{
  "n_layer": 10,
  "init_std_up": 0.0129,
  "lr": 0.00173,
  "lr_mult_o": 1.5,
  "doc_mask": true
}
MLP neurons of a small language model. Each row is named by its layer, matrix (up: input weights) and neuron, and shows model dimensions 528-719. Each number is 128 + 32 x the weight over its row's rms, rounded and kept within 0 to 255. Numbers have three digits each.
A block is one neuron, or neurons of one layer that tend to fire together. After each block is what it responds to, as a language model described it from the Wikipedia text at the highest values.

L6.up282:149079159158080143142154145108122161063161153110089102150140170146136090126164126076120129160107174096102147154110151178165103141167081148157156118090088113172149150109180183135094116109156104163128172196177158096056166081117149086089112109135093128161060166113138121103168175127133166089096156138166096147110162120191066099139111125163113151107126123042081098090124142124184131125098154129134151150139162162063109147124169086132103139158127135112127177211121169153146170132121131126094105101140096107116180130139185185113134112149115122138124107145125159131142086133076099134
L6.up306:090091121125148112194097137138138159175134165131167080189121126147139141143152081063125076151163101167137122165135107121117154149158134135132174160151081100160109166115097220164144121144090124103097053119126130162107068152163184130171147113181181126164114106178097147106126138080121116075176176083195190131143095100152137069172098183064103181082188155145063150153068072131094030126136105176102105133121107155116130185130136078165094163125128194170137167103158129160130096099148092144195081120077129078162128145129130110168104164108151049142138136109167089112103182102126125088
L6.up1069:139150112106105123134211165067106117158133106131134154092200136137140102126142114109111103040138124112139180140149048182133162104145127030097121173181125090132163159182157209146056113116160138148117121118171100164088220114098127140137132182140121108118158230136098134156164124166151130052143152141139091171124155064163034065166104057087164118113199123106117152136106141069110132161171087126147121108143150153100095174168130115148125172150142186140138155156161155127091128114149143118132116213118155140131112165106141128118138081170137098101149080154134124149048140123149116126
L6.up1232:111115102087133170187113088180143111164135191109104163134197152155158080085142082117112124189116089118177120190154177080095138105078097109144143142133051081161193096137175151120085153097134094118106146125133164164121173145162135101124115052121166133106076139137118158147119108088128105120138146130135095146129080187138100087139168119174144154115178183150122180093138142123084168138167147094113109136053138101095133156126091175117142135113133136155157208075133149193101105150080138073147109119094118114085112179145200115105152139130124089151086102089115123165150123129102116110
L6.up1975:143123124106132183088148076108186107110057168079115095115096099148105139111121104109147069143099094103107146141100163134112117135149094118107173113113175131118098099126069103133159143133095071092118155149147175118103173133116124117101170127185122134149191149128150118130113133111139118099168103116080156176113091095119051085138113081118126188146153117145083182182111079145129114121156171090125099135140106095104152142141155062163157167114111092149141124125133105192157114147087048130141093106160108109068104103144105060129180119136172149104092113167107163075152178123114139074
L6.up2012:151080061131128080142141118185123128178103120171135160150149121141167143104118126126137144125184149114086144093125083134108133127112132171100071148153096125121125059196102161154126115106152088125120111122094151149112110124154173159137117117148171153127188138048084105117120145171115139079183086079101181143097103079166160114164138181174116175168150169166126114182166099126187134139095113097169087139127077085136147141159133112134126135148107111146089137128177140092175106150108134135155067141077113110148089119125129113131105157191121079101189178141159127105137159071085163115
L6.up2612:129153172139085127168159112133078121122083152138126115135124138129158122110206103091149144107043124102114115106150192109097121123147141152059148147064094133128105144127105141177116091167097147157111081101111160146125095143166140145115129122161114140139115130122156103169093151126079163203134126102050133150088072141132064199121160136044194139188126079181166103103139086187185093154137100125118089165152118144120160129119138108122129137100091065176110148154124119138103091126117073098079145182145152106139083102140111134140134156130116139123141126091171108161099129077114187095
L6.up2734:130143113122126109186135170176081105143082118116111149108152148170149103192074081173101063185177146175152114172161136104089172084125095117118131195087112172096135090128077216130122136124161122173163141094138099093135093151130161126140082145106083131135123151153137094139118106133098134136122078135136175117100172088143148086148112139165161113088135148130119141157118120078015127145137165094080134133117144105126150147150099126112069231151125125153081120145124101073106127120108107070162122117103136136112159128112171165148117147107105136179134174101206093103128124126099119106
Connectives starting a new clause after a comma, mostly and or which, also but, then, where, and verb onsets after who (che-ated, acknowled-ges).

L2.up663:154097110140144075127151102103176132162130096044134169106175150082070134121065104137132131128136119092165146099144158073131101106148129121173052137155080130157134098148178138163171089141176141119145176134182129176080126122184095110153149121170153124180174151084175078135104107122123113157136145156095145143124110128134101150119152151122137137107165147108094160107076120178071089164118090083084158141139151177174163133099171120079118129121138111162121132166175112099125172103094139109148183173114153081067151125124121115121167099111133166141100169107092148182172233092119181068
Mixed word pieces and function words in technical or encyclopedic prose, such as support in software lists and re-acts in chemistry; no clear shared theme.

L5.up48:124118160136115165144130106177110107076056128194143096105145109085101131129111167130120123201124137111089171150100117101088142050149198104163102119133051094124118139112158188142130178145156122072124146129122171112096119170176137104078150088157098131092133109130117080105166063099098170134101099133130121186133138131107105119164152153086078155191122143133161085156137124142133176103098102147117138125101081076113124147106187112176102112123152076168184105146142110122104080155175144063112161133073116127120147131124168092134107172159140111091129160127127104117111153097128153071
L5.up337:138141132117183137122130165143099146083135128113136156123057133134134121171139028096128167144138067107107135127071163138153192127093039129133120144091143121178118104108120228169097119137115169140141142067128134102087092149150197140085158136149144131165106146153163128151121071107057085084146090102112091211117140133183176178125165099117118167138173131157100133169131167101142118087124068168050128145137176143146128170075178130120088163115152175163118135109128103103088082104169067181179126141140146146117081148099194107119161139176142133106118128081115157111131147107072188164
L5.up489:147110128134138134179152129162112106112136186149128110162112145167080122190127025082124128127142128095111094136124131146107190125164133091106152148105105090192176148176121217223073114166152156169088105064149134134090169155181163103117115112142100133159110169128171128134156046120109095085145119082128108149174115127161086153131103135072108204119184093103088092129165135129095126137126086152128125135147111124120148184144209174161099170180134131124103142131131070097120120098134116152157095162049155140129126146130187147136146135139124106154128093156099137100144192120110136103
L5.up995:132108189122104098117113151194127128067207102072197131161166145139118162167135068103069099123075134052102061137065128130124199153146093104094104188120102084158145103169120191136115142210101204183108131094127113127090162183166160116078151114105135144182132097128117129130132050103118106102118102085092151139188110124142161111184117160088147135108177140138117092195154102085171096164147073111126130100123146102105075176132189169100118200176126172097064126106105149149081120112108138165179089095094094139108147193124118121163108090114162064145142116143136138077135123152187163152
L5.up1026:101109152166151132175112132213086113104121099148172137121119051146070148112152093136082114150111118138124095174109123142147135139170122207135139106141143145174122163154140167180119218210096132201123119101187173114132118111148136153113130130163146177166093129128123122068160076107103165116048140118105069146161132110128131188113145188081136111152145123130133118090103128097125139113137154136132138094118120081171061144139155095125104081199115136100186124089174119164157094124168149091139116193147117075154171151147157140108158176145104122043151118096125038159187169158147099121
L5.up2031:136067172125157110176113128133098134078144160133161138143091111126177104146138069117122138136151109096111108184059134116132184103105142122122152086137072140174132142162093216194087178093097096174145104137130151144126151130175171074080142085128094126134101140115138082132162079157092087164154084160150118130145175171116118120171157167101118160112143135102134181114148161026120139142160144164145105107119132165131124177102121134144139152206111076130174125130150102189123073117147185086152133135081123140112171164132131132149188109133099089077108071174130141151152154160100131129
L5.up2598:131129145107184148183153120127149056085160113109163085085175125153099149146110166148103149104152129132121133106097106162123123131195103152117167188127147121130101112135122131177104167160173120112114151138139164138136118122107169153154106159176155161088079107118095194083169108127085162204093181075141096109143122200144122161130112130163137125146107114128078104123179063144144119119110165128093150159207142130147066168133157160109117157117136088113143154120134146097083070080100110168133136146109156122136112152154116175082154181176164172133151153154087117149150150114135127074
L5.up2846:157162179155146140145198116111151148104076148188151080079140174161091199193122055106061196101152147116098134129101167089150154128147154113125103111138136137153111169089160189159077153125123124135107061069126153126073162183189155085117101078094113131165130107126163168096156081107091102137178098146131160148134106143083158133121098183118086167156148125194076154117122135124137114111147101108164142086133163097158114150093175136139151184148161110140141073110103142121126146125103129115125187150077170092149143112206113147122151106135182060114148098100112120171150169096120132129
Main verbs, or the first piece of one, right after a subject, to or a modal in running prose, such as dates, raid, lead, jumps.

L5.up177:113100123138120250141124066139140113064094152098116131122166116132070149206152189117105185144116123056125109181032064119089161102105112132064125092190135090100134089174120064128064191124213111128145136117116129130118132102100114170144162177131128118106106127120120157104147184048167135164114115154104087146149124100135134127095140148137087062137107158114120094151107180130152102115182175100128136051133143152097091145165157108093081192097178133133148120108090133182145174137122185187104129122139127123129100151145139090104144096105121090116164136096123101146153119171108167133
L5.up581:162125146172162153142140134144165149049117149195089155128146099138095095114132084138129141106193138122141149115117135094160100105129087127110112135065098075141183109106167162112118185158147137186096158146111159156093147115171139087098121142135080079084173186127120145101153075110116164121138071108128139114097141129114117108132103090181118113136058122083038115132170215101204136113107165042170154129204130158125115124103131116103158148068091086100120131128146152105085138162117076132133096143104141109086105147142137193151141103093096175165112157099106156095174170148105125211
L5.up708:103100127135104104091106171105141183109112170114110106148146087176121104121152226113110123168145125185180125125108127084180152138149125111131163134106120143143176099121078137107153116137182088107114166137060109057185099077127142129123132156133109136101117111179107169109163126108174166111140116090085120127156107115096043147106124086159123152106138141171144100077088088173120109132087170111122117139095115137161142112146141156117132147073160177147129064147120074110121099104112144116155150094135143121089136128115131153094096103076152125160164108176143152114141128168087152198
L5.up1079:127145137165152116147166102120071104104164138136117163136150096119121130153166172082171146044154098084152167107147120131113127063162060143181126161105099159110132157134109079117195090155064110146114141183172199128143105101144124128052170103104141174221081069112102122124146100140161124130174145185177060126107104124209112101123108177229107171163113161105101148159085105106116124116073074135080157154092077137146073123154154126102143135165182112067098182151128152102093086102188133182102068055151153125148095170129155186128172188083170193174124135154109156101115127127138123061
L5.up1371:169117153104079122109137123143155171173110120073164152091097094200142139103153107191161143166069102080179117188113065092089183118104152142100168129129110082136099093101188137083114142140189122189128139148103143171124147150107067107089158097113118148121166131137106188187058152155089123087104097191105074101127107112135140167165114123186107157113138082089129149145130139119108139123096169125103153112174074142170109201147102138131160114102097101148140149134059134162161080135117119156105118166103123116125061157096149128138092143139131144174128110160105156122202097125079111110
L5.up1981:173125119153174157127130106127156139145132119169114214129125089156109112165180118188085064123124134105203132200099137135148142107195076159139163124130095099129114175157111094136158164127159110155116083124163117175123105149195076122174140153128100116089131164124142180148117127150090070134150164160149155142189149110114028139100141128127055129124107122164121059186080125129155115134144143075104206085157127157136179145099133123109151176106189078095163198104125141179140086158105136167086096150157095167073100088137069166151191165060111120132132084159168152128102165161124144142
L5.up2213:165136119056133128127172102108124073101109122108088133100145110103116152127116064160123119145138048063129168182141138106139090096181156120107117118123150088170122139099093159123080111136054132119074131123082098167121155180167099133150146152142101113160089128173115116128167089092130064094123051079108077080086182064157169120167178127112127140144125087118133126164184123081106099090102186133139079113086108136122144178100155150155103110130173115164132153104174090133109128161115069180174077131114104163101120137151110141136123138094073176235158181123141160121148143141126120098
L5.up2909:110161147143126108139120178150146222099109156131146128130133108146075130125146085102118128144129126111161089149116122126052166153159095111141116142138111155155124126123126095104100080127143124160159093181073129144188088081099193170175086126123104087147113116154121092091142182124117119147132097160127082099108123114172165100092089096127120109134153098121126124099116140091192123084151123175072120161119136113126081119154186114179155148183129148173129123096166168095098105130127062096137181090119071132133141126186182157156159159098067162123139125106092148178113151133072131122
The word to or a modal (would, can, may, not) right before a bare verb, often purpose clauses: formed to oversee, would complete.

L2.up894:098078169079074139155173109106176130141105136153138139159099122110179127139140108113103080141094159088119117120153146171116138147148215135088123154137144115151110094154127115131179147125094080196065143131213072064104137134071125167137123102149137182124136120163158160064128196128141111190124086095114128049140138104068091079174136068190135125105142107153189115129121090191156133107121141152105143127116081094158073077149120158142092096130141097126148147104094097146175148126181087130091109132091130153152130116164143160149111114115069134170134160127137176157174160163143120081
Mostly unit words after a number or bracket (km, mm, mile, feet), some first word-pieces (Ph, diph, ri), and nouns after "the", like first, same, score.

L6.up302:181205152117111144103132170116123112139108104081200140116086119082109139057097105166147132176137066119139058152168193074119128134142115107142112144128105079094150069138118113085140098150079142134115133163111144114158155178147125091118133125118144159172181119127127095164089194174131108110126107097084089181168071071115139177086193205207149080089156121144106091126154122186122153144076125147080103128089078116142123144104099087125139105080106114150101154154088085084141116114076069124140159167133126150112106098144151174129153130160131173069080179141141184103125100149192162082
L6.up572:150123101111129151104180168164170148108097160111099150126093101122095133155176092153191142121094132102105166131147089087170100143174103174124121104103123151063124116148160157095124116106126105121145135098131176148186108147097128111154117144130129129135101161115104131112150184095147093182207135070119182160131134104130131169185151129130106118129125164142094163100106197087125164093140137107064133119074147186077098126116089063122130119140113108139155123171134112103068151161163139156113117112126107137156162063121145164054106124155126118156173110170094133146162121127181122139
L6.up730:156097073133088142157134164127162112101144147110155155077159093130144130128149055184147081126126116102177112136127128098169156112101160108108113131145126067193078114177144143164131137186164193168084184159107149126152175163146104146144193131152104091101140146152166122103132119128082094129130122110151132148176145118161124152086101155146103139082145124067085104125143087097118109148071133086081186119123156183134114172135108133141110161116156136128107190149091120103105105110114130090125060146126152106149123117136137108109088132100136176097136084130129192200130126138129148110
L6.up732:137126148110149137112164123163146143101151118109176116135218143111184105146150072129097101089135168176092101106051148140121113137123129114079127138170087103121148086117120105132140102118131126148162167097101141096131063169140122140118140124163211090116140198109161103094115156130158151131110101130131092114076080153133162143176108123188152137125172103172102138110164096060096149174124098108125151155117061113135136156087140109141147101127169133162064053113098160172153129079150100119103138172131128119074147135167130101081150149175091171059089112181149089102168110130141119129
L6.up926:173146153144122094126148124102111114130127140108155149098117090101160120146186138135151118134129081113156161119155154145155120094164140093101146166144157083118103156110084139049158158097120170123107145155093134133162153156080126088156099125062141136130110192140141110121138105117170088165112130155106091148091145124137097118115096090139110127123080135114105121119145141157108126181126129202056188128092128176115138152047143148167108129090157156089107093141156176113123143164089121143114116082092181162185154079156150185121130076143169107130117109102126164130146180136161160088
L6.up1518:141141155167020181124150169126039178163082081034154126100121132103137163150119093162129126073104087140066087127103081086192131105092121160113126186169148125148112135119120114110095143109153168083103131135139136158165178143139139158099142117161167116109132129167142095190112146110130121123080138057119192181069165098155147159161122112118150109089161133169121098156167068085116074109099121129110141143159177120097164162133075147168102054097127107098138089124101133137159089163103136135103145104128173151136172095100168111106127183138122132176120135069159181148144102139098104199
L6.up2732:106111097183169070087158140137098167108133128104151156167163070100100114158127139126120074129073113102152132161155134130119107084081143131088151194132114163139147033097099128146160164168164137141180149150171156162181085098131160103112096106128133153114122177132140129101122057111134137107135122144121136136084127091104145165100146077180096180100105170175092153083142079074062124114116135165111142083102134124121101101107074137122091153137168130075042120205097172127074160162158142102130087153154172180131142058089166148137133158119147069175164108130136167134102131139164131143
L6.up2855:134099155150098111102140069125138114144115167094147116091119114132138159145128092064145137171167095117101136125120171127133163130100141046141098112120129144110153128150101066143203181153123173144108145152065070143151143181230110146149175129095142124086165174117127057131026144109131155164154124121104105109121132192185088128093152170099161109168170134180132183135134131064161065169123138096088172097149134157081126112152107104073139072158157144108160194133214061072130102151115131118170134119142131099163150136074172132127119133132178101114105120108141131073144169145188159138
Function words continuing a clause, mostly after a comma, such as often, or, sometimes, and also to, of and final-list and.

L2.up68:181129147124178181141128146183126113167156108131175083061101154141104133151103077096145141095152108126084130081086206214102128109105099122068082153152121186039137068156131170130118146103144144062160102149108087108140124057137105171103144133112179118109161192145107045074077134179181175103134159091126085189165115175073182092093103133147172100111074124162157102193127131127131089149088146097125153077147135104093055146136145092181112060118081089140151095140126136115100106134136083115172176134154151150106108134144130126135104109113130119123145153130136178057155126124144123196
Mainly "or" joining alternatives (real or perceived, good or evil), plus hedging adverbs mid-sentence such as often, typically, usually, necessarily.

L2.up2436:094120102175201103151100162128176100128129103115157144137061106083125169091091110093134085115138176151179160120159080121147113134163121161125160145220099142129089141203119207147183162166092091139133129127152131172142157170148176165143138111199096088132124118099161135146115200150059156087136115107161113143152159154120095169100041128081083089113150113180121101113123108140127142063102101153079063099167176104144161141127123109167154097104155162176110089181106168068066164119064147105083166184102131128136134095175062128127102165175164179143126182115144135122135137089118113150
Verbs of thinking or saying that introduce a following clause (think, stated, claim, expressed), and ", and" joining clauses; also "States" after "United".

L6.up1062:108116085140137077149090112140133163115091117152128132182180118093146146101128123084121113111089094125148128147164141114082135100161162103126136115122132139117153167147164134158125174086174189059169159108179093135107118173147158143151136123101123093147138115195098140165098128163122097159045191119105135203121122107169150083086186179116082151089147157113139067072124161160063091114101181111148179093217151141109127078133128120053076130125160111138149140100154161152125144174129153095112145093138175067098172129078127094115146118144093113119149133154135124146116163093167141120
L6.up2182:135129131094087147118126136158124141077088083074120066147126102140175135149163120166106118064080115179078112115151156139126118102141129107085144110072129139102151117122144118113099088166152101128128105174176116143120085128133170147093091136121149060135073085139162140110096076154157152154091139155118115195055161153191122140117089131192129151161114117108117042099069115155103121143165114147147133169130113090171092113140127141149130078103173114129184098131101157128115112138151111134077109189140116109108128072117123147083145102125150209166164123100179131165084110099114124140
L6.up2466:114164091095091092114087097143069130139096139122226157105085101152123186164178148160086113121050120128108180103127133091133090089155113162127150116141081179073195135105175128162160110147123115014130119133142168075053161123188141114160152115105146160085079124127119185136160104099148179117119192157134085129102155184132165094139122131147108112111071119126141102129105140179138195147089213124109095196151157022113145164113104101115057109158159100139093149161134121136109110137124121148223201159207132112106095116171126125109109116121102120165124126158186154143121176124129084159
L6.up2474:111099226081095096116165126128103146146099114068114155168102169097107159130153127117141139169066098178092114100118171155156101148112136119184124134152125146129200125156146130120081095113161175126176150199112129096133047147134139136131150109159117148168174150127047101152145129112117136091138080114101178119166107133060145079103134197147068084096129178115121100088161123101116103130202160154108129138149158096129126161135182143120102160154162146104076053140121087092141140142079133132119171090124143077139167152197196059131096082105142148148126146102120158110130125117155134145
L6.up2553:148100114140170142081136078074122142174097127180141120087138145188098200131100096089110145158100115145112094097119085067211089137063166101145139100183091123044097086174132118143090141113163124155099181173194162137086174161103231070152134101114077123119110148105112129077120153173111180093130085071104075106157152101110135125116183109151115103127191143102091092145118189056139129036139168125155166101131169136171100139125145173113117129184109156159096126137178127149163152078109196086147155089125128092123120198156141145065141122179139123171101180138158171106115111137103104099
L6.up2561:119091105079132170150117072133097144077125183144143154158121045167158116087076121120104177155148132116083129232043148118084057131118133114115133123119091112139125115136166144088071093086156115111117158099156153122121160141131148111095120155136077143167112131181099099119000104194197106105147114114152143170125125106103123103121100139154173110102082177139126058117214168092138143103156139121112134094070075097211142135151114107084139130159181069109154116178109117121165094087120162138153145065103110092169143108123153152113056146109184105172128202082126101130065088136131128167
L6.up2846:127114191079173096132083190167115141139093174125175101166146091085172158179065101062125203194166119161143085099173128112115135116049139089081099079100177150166135100147118104087191141142063159108205133163107123103086045157105153108141198030105139146101160132085132095149136133099110083162132151119129131108143157073136107130103111171126124130149158163161136128132147138129105103124114144116151107132107141129114117104112151146082140090168143127096108108151100160135161180112136159136157144122150145080180161169073132129121116071192097135149150106105109122189177168188172130150
L6.up2901:153067167130107183121149067098069081200095091131149142168147161159166093085131124131164077144069099102090064110120122129109098135181120157200144167145126106139141185097176185084110149104144134160094145065116116093207154135107149165174092102221133188115124122153094139105121125115141101127132117174125161148143078116125105116102121134110114143118090144151147114114155126143139109113108177121095140126109157128150167075102177056078133110130173163143108119124117050157138142092095102149155179178112060156165100161153079150107153153070080131161107195176104129079152151070160205110
Unit or measure tokens right after a number, such as in, mm, ft, km, g, %, per cent, plus a few other number-following words like "subjects" or "a" in "five times a day".